From a checkpoint of a small transformer trained on Wikipedia.
Architecture: RMSNorm before each block, capped logits.
MLP neurons of a small language model. Each row is named by its layer, matrix (gate and up: input weights; down: output weights) and neuron, and shows model dimensions 0-191. Each number is 500 + 40 x the weight over its row's rms, rounded and kept within 0 to 999. Numbers have three digits each. A neuron's up and down rows have the sign that makes its largest values positive.
After each neuron's rows, "fires on" lists the tokens most often at its 100 highest values on Wikipedia text that the model never trained on; "fires before" lists the tokens most often just after its 100 highest values on Wikipedia text that the model never trained on.

L6.gate171:431499460505566465518525506572415491546548498534495455453440496463501546538516502447419509564525513534474567512499524572500523517520519475489512494470463486504505535511496481460562410592542527532561440497464473462533514512544450531484509434445534483482514519490560439532490498463496461504500542567487461587496501586472531497490440495513526455557543493529458497484499530509469473537565466508403551498554506471483452405411485467487486529541497516501493469490453497510441518488453472439488421523431588459529483577507467517560525478516495499474449474467425595514463482467451551486
L6.up171:505579485540470436504516496501511509570500528507481497457505536527462500540463442514490552632446601510499522462550523530574455483490535504479502489451489415530536488513460503446532444504478507519484477523497517503523519489576482557475512513540505551544458498565521579504465516481470458499478511536495485543466523473505539598455466440599527468522477537450496526494544499528457444449489540491390501570462511484535427434459525512444462476509568473443497578547491481488486461447489462429480438523465495443527531503580479518517537512552601566475491497520448473516450552508526516479
L6.down171:536486539482568478503507477460473418534531526478443486501486533486507566475470514530423471465485476420504489529560497547479465542493527466489471452594578564509535479497524526467508476479443557531453528488497471452542512458441478511470505550587489504508509465441581584510501477524540434475494553502470493464369528502502510541480483521505492463531461493541540542431480526540421468461470503483497507504461475426486560581507544487441492483338515504469519497508470470569446597483478457547493497389532537497529497486521504488513497496517501506493499520560509482477476551479454464440
fires on: "."
fires before: "\n\n", " The", " He", " It"

L9.gate319:553541539453438465520496544522499539530494505493522520525537558419442557584528502506513519462496496502484506521499533517529481514507433478556551465527507537477438519529486501429400500552493483435529478449458430545455488545502512491521519497598504480448458476449503503599486564565459473505581430489492486527421540487461517427422514483508489544471441493525605516504507539508489481474498537469465532540524496472528508460551515532516432532483463578452484551504545583532510438442478521529495526508567430556512466468488524490558528457551484499535446405490561483517562465503533533494
L9.up319:499494526453451470497431529518528511466535490498480543516482447501529504513499501491346511577440507559484543433564473476499509464507549496550491564502426516464505500532447498509527451509469496458541569489491508547429512468530476452507541542500506461589487481439498488556524492499503502533521500518466535548567475465531474501525432479457535561505448474516595524502513587545550443543451495535477495497499521579538488494512504477606466472505425443466476470464502542564501541485425521486519448519484466585583489545484534427456516447501561492457432453470449497516560465489491564486
L9.down319:474552569570499471479530511479552519514517500493450497489551540481431512462486522467520545475485473519456483506462519530503456487548512547529531449454473505471428477498465549429478506475451499475452566422445500494478516488520490572422523447509495509529487454465482541562474518528452506579575409500458502534526473538467542502468472469580432558445472525526470442534480466518531490461429485487505498532453559475534495526483496537529477384497499475466526481574519510473484481418496526567427548460565450528506552517484535590568459480527473502506521500576500362551536501514482520467
fires on: ")", ",", " =", " is", " a", " an"
fires before: ",", "\n\n", " American", " a", " an"

L10.gate101:454543463597536429467474511512529536552475507534511420475552515505546465488534583462468545541527445529481504507481539490507508503550525448457496495528557569506402485490519553501527486561542509548480552529523448501493505532503454489529484508510490455473476585501511485518422423471473420458444460502525501510511550539527488471487468476481465525505551560541547455584519522492541445585392424501498509462479487486527507552541464485486457569526453472523525528483517605484509484559499520451507509477446460487498435491532454542433422494525506495581504549498493480478580561515496513590
L10.up101:515451498516475486464497492510528518573485535558412517489529497429489523494459479536513494499503559463483508601563528534502489530544478457466487449561529439498503472436534430492496600533493484501531517562537460509501490565558538511492535475587469482562521472495460409502472447473529556510458488504530443457527555430627447469501543474442484451509511460506491574463464488415493548508435508468482519516482497445445531518435512590420478511495508491497504472552475487481462409551512480504484570468513525550532453502450461485476452486466542517503498559438500418504525478523497532441
L10.down101:535510504505477452512466512510490517476513556464539434477439476530575461556468480511489531520540509509520502543532493559515545465490485432433474448540469565453497540527517451553528524453469556476459517493454465547477474524559469565451530480545480476427482472505443464541524586542474504505489428510476466491510551568535489534578482471509526419520460527429574518541446507506543477497572478421492434502584538495453523463484480484492411522577542459459501504515509529506502417471514453485543506458584486511525453462482520451529458489456481557570426543434463457507553441578481517510
fires on: "-", "=", " never"
fires before: "|", "="

L12.gate291:508515506494542412490453501424485472491481434483479455487507438518492511457615462514570533564480516511497503480556530513515503490452478511501531429506523518481551536521532500509458509504534487471532504501460584513510529480491460495424503438511522482517498557529486504519565574438507539507589487533484530562577481522548522494489513511591522442543553515465498448576511472499538471379538464456521496459491481515522558547528554475505440505528555458475491547486508440419522423508493494523496467539530504454531431584508412427402566528500544557479526475526473508496500547505465552558
L12.up291:512487462575484547452518510467421442475482473418574501485558455507493457526561479578397454574471538420485501518562505512539485496554497484478524491530446485463427538444456547420492497555487445495544483518533513523453437493518462507509492509450521447547487487492480559440518515414471490503568486490465469522551527548543479507496549543491489420533475503541530504538494467460454410493432418527526527558488462452499478543511542501500429441590477493510512541502521538478613511505467543514505561511495555433551453509477508488545480498484489524498551469509443482530437468443512487504
L12.down291:443584521536467448484458523582502518549455395491489547454461486536565520534502441450481467420472486450500531516496438561442495522511476427486521425529464578446504498480445510473542555458486519473557473515502476536545548547477497474502482521402588469495421444457460459482460474490446534469495475489579490479434539554474482538477509486486539500486497540498491509512504496464398481513504528511493515447495500458450486548501474465480519518539436492527507533445531472539421506512437483503458475522559479470453462397537543478549518490499459447458547528508523501518489402463539467425
fires on: "=", " not"
fires before: "\n", "\n\n", ":"

L12.gate188:546487509538484451529515469449448482507475507559472548430520516449506483498516509496493516435454500502564552424461394601516527540502565515498526506502474527486503471469537488446433589539501517525530566502468537461479489488564577500470499490483490500551499514481490478585568449560517452517500471477527482518501467388553521444430508537549566477506439472457566506546494429478504519456445527479475437550488512615515557534527560455535502546519505533463492454490457497490469498530473549507514441552474531506493516469554453434502483398521555478443508528525484508499579483449492500540
L12.up188:479553511484492509496571468494420553524509528480535545537545518437462566507537505526416599497468513427507527492483437532464490545495480542601466539529497471456443489487451531498432508530465479460457496505520472472486515498479505464541456429492475514501561493454589512545599513507530433491529405520456443522506490428570462480472480516548510572554492505446533480497490457467438538428492534435469538526554502553506486538491535474535500461528486552442514495459437504502405513498457569451454454469507498534512484451552530416504539431546519527523548535521504525475517493436480549511
L12.down188:495509591488545438530479499556447508557510544442495495545549464527544566492516473438500572506462494476525472488513479458449523543523488435517493416460503455513502549457531492526549461496479535476448465504500421429532523513502456519514584518438530470476564469480511562505495457466499480538528481542401435469518430558499536563515498431582488590484521517570500527477526474544438448439481488517471425462455511510495485525469561506483521509538483559524474502463492557490402547463537485512472472491497495538553514514514467488467491542534495577458464504497511569476415583453446494424
fires on: " =", " |", "|"
fires before: "\n\n", "="

L4.gate278:466496514510527495447481517483417554534477526460482514476427444472467478494519496534545474529479451517509532440532506430507493447421557474438410418504481541483484488480454508510488497534549501498428531538483460459515511585464540513532443476514489459447444556469564513488513503511496508495469437518478504580504454453469540517595421511516534498450556490534442520516378472446453539503473489534557473512448519589485534481517481421505430499474589488484600557535450536525550483476494479522513508472443517448526511501474539418492495504496531462449510474438472513437480527479567540524
L4.up278:483477558588473459455430542530563497441512498465518488479517458568490485532513526524460451504479418486481510460489457447472508524460448555451482441475475552495496520537503521468483472512504547540455452505498494428507533489495481547527442453485472507464448576463534465519429556532483494414446502544434546546545533492483531461529448531548482429492492545514503529523515507524495476418470454558526512466398506455450489551477509560457434587516622549444559549580523468587451477462474476506509536476494465498448551519511480470500493480480528462476525518555470452545486473458548447536
L4.down278:457471564471481439460462542412493481493561466480448557475483430472481483463550474522471516522442536535496457510573495514439470518473503483472542432553471511494461447517503508455501566481469530583450514533544435481604540495459490466523487536544436476487501482465514459495511542576462437446458481450469433534440578439539549526488528574483474423490509571465489495546550499446439533482432502471603498536458454505494507534518542493500498502562500451436545551529490445512515492515443491538483566422454528500504459506484518497484458461555538504481496504528411490519485498426492456535
fires on: " =", " -", " type", "ion"
fires before: "\n\n", "=", ":"

L6.gate437:490443418490539507479526525465482481565544546492487492482483476500435521483494442480437515508542574529579550508498487494518417457509534481438493505484479518566449508423600491553509489411543509449518387492475540499511558455551521462510506498534431518452513548514568510441489489574482514538449520518567526484475487520493456474491513438469458555475503529495513491598553473481405466493492469471518482532514490554577457479486505483492468452468486481480507508544443442439436408529530525492436489454525516435430512501501478494516505582487503561522575490461420522468516453450511486525
L6.up437:463509456540560469541546522502526523484530470496580461469389524509482501565471426469503522543513517459606514557564444534476486481528532519477541502520534572541516506471480501504530488477447501519506465490481517446495503546565519552509486486458522512527378463534527493408477466512468551577416540517444497533411474485465478532469469491498498498548538433440504488534487533501436460602483435470521482477519525460539468483513543441515483481548463517515545471492438508577462391503548525544531487522519509549574502482472508434559533496462491548521529497471467513534507498550409467459
L6.down437:518496492500445492448491527491433447479551457475402490477480472496518539508536541475499469556487464449523573466504501491446423496428517475540487527475451516518490515452533537491468410491458513378549480446555434490483518500422535476458480514492494486561497454530460545487491553482507491526496451462515477535513506574571489487428537547464604530507481519604511455534518432559452500431545529522495484387535507505513488566508499530504389521488521514518499570525531460487503515436484495516466459518608528522500457477498545474529512606512472528464464477472477463473500539517498494520
fires on: "=", " |", " =", " census", ")", "|"
fires before: "=", "\n", " Votes", " Total"

L3.gate203:559441536464590533577510547472508538545465393512500495562545503437515526559536435464505525430495490492427528537541539475564531493465519548436480460489524473516497441479448556479555443500487448503497478513439551533553471508460481524521519501492580473487583562473406483553509436532476521514490509553430489492505584513493460491504515472423501474482532489538479485455504560548485538521467553507505592453504520558487449418411472549503573481516443475482481477493547460506496490528524478499450448485439529510514502442481570496526482434504496520568486520549468533481463462523458545498
L3.up203:516445558482534450484500525505473497488470446553432478440518532459509541566491474426525498483458543482488487451536562508548574507459487494428524501510436436479542477501452472417491481488454517475487479459547497488535481511439472535475553481562537463548533552470463489520470446515533472519522478576478480547516552491483503523521494454445519466487490463549525517464476553441443547439508569541504555519484546490458479411477498518440538475554530556444429427492583461445476453476519542536472423569424449527510486399520550489459426531494513464549458525548443470480465483505532553536
L3.down203:537495493476619449520522473543518466461510567496429511501486481451511532519491494489500526563482488503621480517533421546495486538509557491488519462477548494570564569552459460458530540479436511553471474529456477508560533505498444497464529531548517520527448527504581617482509500453501529516480537456527494484510487512451537563399439468471460499540474469504493471529557444476472515546494508506519492483440469497519450568475523530489491431384521504427519506497454518532559561427534509449462501444534516511528525474564471499514434505529561509470484518529576522428466560447508479497
fires on: ".", ";"
fires before: "\n\n", " The", " It", " In"

L2.gate309:559488456522512507588478487510541546494537541476572424480535479508464516487493361463452492505498472491533534510502536501504387527487461576469476548461454524496498494476496560447462528544477495536523487499443559562509552479509517506543484422541512502484473506508465526511524548532499497480481581469460531425510508484531434483529520509534510463503535527527437507418498526428515559463500463428543484478511507554461503490462527469572499511590495497513498450522523579495500534460565505388502530500514537529494498514484482507557524532533526562498556451599581480539448436546401518483
L2.up309:588528447565544440532494479535545529463438538499509473484529495497470504498493486500545523557488433560509437495458554519449542470491562448494501469526469514502454530499468487432506533552494434536559502517464543482445461510462466464502515511535518472535531501530519534458547613505494485548577566440425507421525438477523467519537482489505495508454503533486478517428467543538493517470452551434466500420521552536404523454492558462511573534530527479476505505505486557469519525525577471449571474515532572547513559519512474534461482521432482491527541477558536523504407421551429527481
L2.down309:514493580549616470473490518473465481449485539477513503536545440473463503573481517455474474534512454593487522577500508483513520482543548421455542514486448488546480491512495553492508538485440421542547511519416534417492484486522479467464577534497433466549457497514456561493531534466520479497496522485499473509527509504476548574599543454509492478500506508618481474552438536509501488499501588454516537483541519429536501521525442557488553476569468544513567535540442484454520493508487532537555532486499467495468492504506473531466499560530412513543528508472553506442509488557463529393
fires on: " United", " County"
fires before: " States", ",", " |", " Kingdom"

L4.gate348:504448501508551380508393573534514525509500477528463520461503502545554525472446498514541497493519560494490559474514515548545530501528555436522508487508441512521493521539494487464470509461487610483415504512500554482524538582435487409480480525515494494536479523459590498414492513518467423473416553529484458529513509501486471508505440494534476480520559532493515460435483494480534550480476551382576444533475454453507493517530468517479459482505467423479466548504532524454467474487529545509478557436463525440473516518475520477540492560431508500554463509555509463541555479592484561481
L4.up348:514459470535520450446428565501498517552528490497535551499454556546539476455484482434605496545489511548421530472504538588558510564482536463494518437485479536524477491539503480479460528496543584457436524484477518484523575520493466515411449556510510438490452504504489548489467566519538462454515526530393441494530470525492475487530431463461491422537484524456497482469534428484457501430498524504561420551531462443534524507562451524475481453574471440503480543540508563512527501480514535511469535507492472445429522483552564530522510499489565489508415518490491459529508435548501559495
L4.down348:503529496533464477511553501568536515461482533484469545459559487456533577502464498504555478530477537603508501458491493423504547485471464519520554516516427549439469392534434531493556523474510531511468442541530499432505531493485466549453485555426491511463493522487562554532453454504506432507495547533398464467549552522488468517451500470430524473487488538506504468460447488545463490530513530497517494515480477471497454465514493431533523508343407446439576476590493594501533504483449524433562511519483453490464466494484477500530492486529518483454479473499505516460453495522450523551
fires on: "\n", "′"
fires before: "-", ":"

L10.gate170:475559448533474463577474521451494530552483483412514512436497449510533517500457517457502482589508523464591510445501479528520480471488589506491493517455556477466557579468506491453467491557468441505531521462478486500519527514465443452480482562536474542476538522426442578542504452476504475510527528497479481521419557453545457517537463514505427477531451465490491576402479425578495496486490509561433532437517495488548469520474504505422429437413547555493500476534473554546465505464505538423450473521505493502516489475453525465512536515545474512445405508538543444505506547495481515482
L10.up170:514498527492506492553532523420576604557466529440559519403450544445511507567465458508461530519477528426488537440512460582470444503497518475541539547476535487468488520521608528491485486513468492507411507474517586496496482493538465541469501539519524512502527607460515542442452432532496461456489535494473525520437535441530543503543565557511516490514528470436497420491484579537633558540506491534504484494478500495492482506530456456485503471446545511468411463481482472502510490539440537473483486468468530495560520438500503526507454491540477526445576530483497467497527521477465460543
L10.down170:510523434496514461546526470561488471489451448580454556502511568487571474487457502470466458542479479484548520525499458469564503537510513505449466461493549437497519542507515487485505484526522478542567498531485444556484509469479455454484555590507473482492500405570495525563510471545529465619528494520428492525522488494489491513543480454442452483521459493531498597459475426502491483487477526451462500425434506487496535473516548513479464598548536504488488501567508566499503550461518502516480459502447515546453486496422550452496593501506477526459365492528546444525467554547443518446
fires on: "."
fires before: "\"", "\n", ".", "\n\n"

L3.gate428:498496471582572446497536511565469548518478490463543477517474511517522545489530437526508484480502480506439450448537527592448535520426493512535475465453567501504497528534519500423520464494433450487522519572470572470540569536510549520545544518517532477554552401569473510540449482500455417468528554460531509541536450491476497478462502509553499437471522443555483510487481560525507509516504458483483531543554501517447460475449508465464425444514502507497534497556518409480476455543512476521523430477450528529510583493503464514440582530537530496453399522442493514545443477534512597485
L3.up428:512474474547529463488486482445483451517424496511557525439467425517425515525506459466482587446490496466545486517484522485531525510494519469605530492525479507420465522485512488452512479483469488484494515456533547543568505475409490464467566456470405572531509522544504505474599502533526466543505521511489499450510535490463536441570549502522536534528510564478471490575403489547553425525531600467483469495512537540531484481457550482498442444524565510545477523514436427488485490486458480483486514486555529530474533509529596525453594515525542518475413532443508555539510483493512540534
L3.down428:512526556485508442494497467472540551496477512494496485481529514504419419494468543497539571493567558539524544514493505486493441513556519431450547432516551500532507454509466490487464492481458580512463467519517492528563461545511477542492607515578549545526580535467506543552553498444506486536482558505458486492463572458568530516520557515510471443495537563523550395557478501548432464403551530477516491485512507446514479431473528513499481463393520534447495534522548480457521561470501407545433489488501444507474490487480494505502515471427482494409451492507564523457496515501464459490
fires on: ".", " is"
fires before: "\n\n", "\n", " The", " a", " It"

L9.gate353:489548546491439501474501480532510538468574528503501406475482559498547443582515531518533564500559475567481562548508474508536548507481514513511515568567555499534519492526528520501462461455435436409536521482475535565484531490515544539509506486470505390486438510502545542526471453513482495532441533490529475541537540439525493579474465517526472533504451516482552473519456466513545529435481528460433501470477548532489580474554488490508417463522459493446567499507458478530492450589478514532486526600433445520512584454490481438459495526482462501456488462439552546541500463419476518492
L9.up353:476492462463499540500430497546518481536572477447516488459557530480502497539483487518443515586509490538472498484515497483494459540525478584475511498451520488486538471443522442454473531465450453488558531507512465474487521508521462524490479411544463418473546474514512473523523472489488481520533462479493415560491424449560512483457496528433544480440437469478523457486534472493532498491414447425538559460556450563519553469503620467559466474573461453514529489491572478500493517561537498511479590565484454480470530509467432477478431447448517551524541492495534476529510464415454581557
L9.down353:510506514414558479501489514507483470512556541513520530499504505441444546490591463494465477485550476493490491555515384444475426518494578441518543512493511439479520555507473475474484450496488536546439491515496412491498541507493467460543472523491429454475485459488520531494430486488486457544505532611505518541546527479496515599453400509460465509509475450546496476501475467495504479532497469498484502450507502534526535435536538474482439421326544494508588485431528558450438515480466474486522536526529513543493524467466504512502494545483557560517484460482504517513557503490520417450
fires on: " =", "="
fires before: "=", "\n\n"

L4.gate318:503521496451449483550541483486472507522518523535481505536518489565564513477549513547489495473456496462503535483551586481554475462468469469519516476586431487518483505479537427448520486477483465494518483446478410494597477539600491508553517434562464517516588547497569538526503497516480494556513486483461512521498468544606470511537480502571451520454421490484452490458468470470489528516542521543477607482532471488539446465452494500488516490516539440495449467491481519553459529542481436500450499514523548569499442465498482456397487488536593539482415561463442533457476513547487551544
L4.up318:511497463463440484576518518556398553472493455545463495492494515499527520478454503507446472485444511498525625510545547486572509500496494512538492452536458475475505501462533471478528514461503515464477448482476391487595446486539475533565539433514502494488498557459556478532569474543526507515503481507435489531482492586505477519520420497590545506488403475471427568463505498466512588476514502440513531472415436551460456468498502515479496433540549412424489483470456517492502543550438415485487443513480503522493498480537474503500464503485522523496510553531441533479492492553530552558
L4.down318:455495523508505445534526477480489468544514507545439475508489493518528548474459492511501528454478521522600527511570515550505488577441577542542445468589477564518517584533479525465543524528493501465502510529505465440538499469487480459519484498488539540501498527467470515560472517518492510517427547449460449559417522570520492576452520548480465498516453461586502473441494556471458514485448510454473475468451481443552565459518552467476454427355453483474462488512467479475429616477455467506546540465481528436473541507522486544515494486500537547493457510581482505544427462489499507485
fires on: ".", ","
fires before: "\n\n", " He", " The", " In", " it"

L9.gate277:490554506439505566515493530471510428472566530494548589470457496480506551507540486482513535527490527450561464470432493590429504525520542439450500497536485512484477544477472473500565547449476473500432497475472518471493502476460461470513504509475472565489491457520473524468456490536470457520506432447481484495480432406510547487514532418440520431534507414413408467496567542519463431503525515482512430485468526489565499540474506554469421409501544529446497527550462472585482555524479455546433462501549465537486505497499527542517522515497529547480510460441540409545471556502496506542
L9.up277:493563583521520474510468504500513483480515607425412558566540479481524537505523515489526523521496467507504456565456492568499484539501547473575523470501527536485431477493505483456474533478479444486463549549512501489500541414529486561472444559547536462483492477506488544568545516513485460449458512492495475553439411468530530564480567446475527407511496474467419484420518486523551522485555434480559511488506422477493555448483456430534462528472478466472488491447446526577529455464486387488488460475488460468527451580501501520445508515507472517502471568475454491496579524500508520517
L9.down277:452501516460530460532519498493560522478464548515498446460493491493536461503482493537489475488543576505555448466499507565535428506505583451517543499476477529421574529447486436487488400458476519501592446490481503523469455539447526426475491506473481497536543516566450485504557488432506485525492506456503480484507572528495607527505559590538446527423485471547565486542452473559480490432493484527493449549462528527542527414542519482525502627433547522445514492532524456491496412536522508543486537535462529524499479500506487453480444548534481512499511461492503563457442552447474528482
fires on: ".", "ing", " out"
fires before: ".", "\"", " that", " to"

L2.gate358:455405540537457438494502521505512528495558530504476515464543527463532585504538519474435453620563437495506494409524479524528515418512502517457483476436519537577559580544497487521461500527593520401476467469488448473537544529417498491543402538538451536506479530477547463461485522486546538454459504502614476481510462540494477454469515553441527496492480461509514521531545486499459570517499486503545465517537562523530476492540485493473537516516508466496553536528449474525474452494530478475526484554486525508501540502526459460493543538494498420556487522506443520538550440498514407564
L2.up358:438447547507412445558489568516474483518521468565469571431537452482509558506525512465433484576581472506520593482508526536469503484535479518507450469476504534534486554545450499494461492490551516421475571488500458459494468463427465458513461444519493492512431579483596506474512490510509509507489541470573422479526526522435497485489471562474547493474490475504541513532494468537488542515506502514563503447509485539504445513525485484541549449545466467477530495506392503457383498530543449521455519537517452489507494506542484470510542526538523442501543450547444414526442426503509417512
L2.down358:502521508500446508495509444484490488474522422587523559490511423471556548470531453459492508408492561464510495584444478530456513552480529492507495527559554517460464433504410540512555496496587470520505558491448491470517508484469469514538546482506538465495484508517560508541493490500507491504517499499428437511431535517494515515494461490484511529493506502540544487438442497551509529510440487473532436576532505499465419537472530468483494529463397518438543512494488475388458483480548529481551545451501492467507479504566496518515504551543477474408476356611522511482448527526489560467
fires on: "\n", "=", "\n\n", "|"
fires before: "|", "=", ":", " the"

L4.gate102:562427503468566417471500506472474545477448464512465500497532545545473534454454564431531453480469519507454499508478515498508518548465486496459413450494503498465432575528494534511504479492496474496541506444510582506408528502479575515491523498395544526492550462488501517499554421532496522438496544472522476483465537491444466477565557558458513494553545550470549521516515433442445530487537491499453473471511456520456452510451557467456498510490494428581477506458565531506502442561622542531476452476503484493535473524473494495532478458390462465551527546580547443472509491501501514484
L4.up102:508467504487553438501441526446486583505440471584495451458520527444473538502499534517470466549481495524428503535479535422530567528540425496520504477501471495492454553550404487470466481504476454456590546418497542486525515474552423543491537454398446496462578487520545490446583498553529541482512506486451532504527524518517534502529524504500500505520535525466546470503441479467529548530533477546437489474533515566518470522562511417489559533473563579494435523427494444470475514472446444553525480437498491481492490528560478519518482525448547501499542478491460477602493447480525549530
L4.down102:477531486535531462512531481480501519521493560562492465399479491455509503515557513568440560529538473511506447494526487463490573512510486521485596459534501522559522457448478480469564541457520543588514478526528465499576525473479424451479474557533439552485503604501500511435518548563442497516525498521434516483463475541442462591566494443556488541493529494464526493493426521554475508478405463488490524472520509454574505520537487476512454530488530520552532518454452437529511559517503466485536511459529466601537504500512474566529460562502462493488428473552438581527484570508500471476
fires on: "3", "9", "7", ",", "4", "2"
fires before: " |", ",", "."

L9.gate268:471539566533506538475483547437480483530507524540495484487570440545470484556418504512482456467450438570454459465535496521465530438515404485590535552460440442470510565505511553484519524527490534428512507455531579498525491504480524516486457490478435448513433524470495499527608471526570499422539579489528432491502483482488602524503533519501516514494556445510453549568470489493553482448482528510521445462516560499438476484529469527418443543515541486517527529457521516507514565544517549536474554510533468537483498490468449522515440480531502512413555488568495477431485492549456531513
L9.up268:543500549519491481397472518439457501524452501512533541480528443532477446546538429474426585482459472526545441465423475563510531488536412546461480506482476506492465539468465457457451488515440503480511459454548585471536562539547506445540530513521526537526515450417440443481451497524447439505490504465455558501517506500449479477586565472498514498456437449550467501518509488444495438525472445487431512512502454555551475507508463536554438541510567470519440518563543581553529551516570507489493541471486575536511548476546522512488488514514452539538545488468536464498509502511452455529
L9.down268:495573523568580453560496556443510511542540555485546476494540478495492509515444463468513453531502492520535554563534451534553561465517515533481466486468512503490499525458449547573462557461513477505573443520515520500474536474466528474496532516488460489520491491531465485497522550494547417463524485506562497522482568509404502433553543539499484436471491504422536448553416528537552481555467604503454458509499539518546445535492533531515546503493505566497481490510502512491461473506492490494531626477508471462559422515485588495523486470536462545464545520543608479423515489548431512449
fires on: " United", "xi", "ini", "gu"
fires before: " States", "ne", "stra", " Kingdom", "cal"

L12.gate98:451493450502502576466449501412543457542447476506486518591482543497398482467558544482517488434524519492496480499589466468497444497477525473467481522503485512462482500490529575500498563482529511507470532506491484509498476522464539508545564512581555470500543533567540529492453479535503500502547458434506510547518484535443469475494478475495458458572545521493598431573446506417495442454517399466539579516482466498528525578521582502536514524516474570461492499517441539524495495527590533437449504500440512441507518469546486442475508564463480464452540455585495553510543522500484511515
L12.up98:497452539539558541491516508528516525439580531575494556504527474483464527505477415464496474497515476505528505505484479455541455550550492474506459540521592583411487527440594495454466507505420513537496572545527546480449417492529502477540539497509560527460481497487501543449503396528496473493536444555512426453465479470515477484438481499451508583542508507491444457445506524495465576431415537430544511467515452574536455550544560513498453567488499520435441474508517510544505547516454516500542461485481493493539482495475536480497555478526473561451479541512505517491498563453556475460
L12.down98:495492568550509506541458476540522483560541535504512495495480485503488553451421532566523494498530538442422400494614443601466472442472496505526521571561478455545520512450509533469483510485408493526502486478487485500553558483474506513468469510510512476541437544527520497555479536527449547464512506503479517528503570529454532538398475528587479508457557460504468462463540503495567486517487495506506408496559463450525539448463564532473452370437533487525567515468450514457532487483460490490501512491498496501527446460473456513478450507473542601532524550452532539463499503514485514550
fires on: "|", " =", " most", "-", " |", "="
fires before: "-", "="

L6.gate87:567560488490532419462454597537466479474545483491470515425474527546426562456536445498525520455493444495546461522507513476429503529509452569463571523516516541496506486547465530521501552549469522510489535485486461470475511480452446484482426545481453497498501522474532463512524501505537492523515523496602424511490541511444416523499416542462467518460464500456585510526502522544505485457525397472519457440468482445516526493441479469502515476598488576496463483404530578489481439515518488478565474468509563530487461481439468500482496543512492558507545549478428587445491473493499530533
L6.up87:441603504546525510524549489550524499491488514559487445445532519461440490511481410535624525483485521551515456485522419499553487500453561527454528427484483450457505430455504490460472543478516463498536535493572421466497451531525510538518447529457566534452420501478586526449534498516517542416489540551476472452543527439538457485457502428475500527521534476451512496516473567498543445527462440431554526531546476509527525554472524452447532538440488496462479469459448536493473455427500489498557496451512486455527514488567532459445480510522538518523522514497482561478535535493543563532
L6.down87:467506496448554435530415499524503537509564530497529487465461580562511488510489500514547525477487548479479520456507575454446467505517474506537562530482516461569535463516466515514538467456443499488536512515488537491430511533486540493451477476552547457561389489553495515550416476496506477525529457521503520565512484523477536516534464499463459463476547521536488431459505479539470493452420561483563469458501493477530476493505458453509558450487508558456509501462422482462510575471487503480471473530465429465625451574478582484477558512540484476479411385515482456532579527481494531461
fires on: " =", "ff", "=", "h", "oph", "ter"
fires before: "=", "y", "in"

L12.gate43:557518457550483485486498492498443481491482547553536538520504505420468466466426517462454471500536473513494511496481525519412549498569473519552485446528539506463463468465521512463621533456574507377560468506480553479564444569442503492516460460421544451567562483453455494509534460455548487475484502475508529440477525493541438520501488491433492496460465516433479503507512527514468463581516491445511472540483589480475500546521508470510532497545561515498449506530503570495472505498496418514470451530494467589461515492590477449408497531562487466560558543527555500541529481528480510483
L12.up43:525513471584544561527519492460508491445485499497498470474529490478487501592507455498518458478468490482521511506535477532460494458555421502465432478533494519413560581584524451500507579474471521557507542471544489501488555465531504483571497545478522509407437575453550462464523543521474450560537513398449538530497501526487440547518564468466550452507511489544471474576505516507515519509518513485537461452440608461456447557419517534552470488483524528505461487507533476557450557599474536521488459467507471471431507522472467506538504500493548576571508506543536474486438483485496548515
L12.down43:533501473547456544445531500447478505530484534590539515432469484419509530589423499476531528492523403446496477495525542530473571527506462494546466542451473483553455458526485532521505506501531490465499512479508474552551522524478472512515472441478469433527449560456451562491450498473482499550574506542504494573512449540432497559508462473473426485500481468567467555545473504481447572460549465474572505482453513529485581500457436509537493501604456532499513474521449507545494458506570472505496592508473562466478565469583473496475449509516494515502529495566504526425504589495530466532
fires on: " United", "|", "  ", "–", "\n"
fires before: " States", "|", " Kingdom", " |"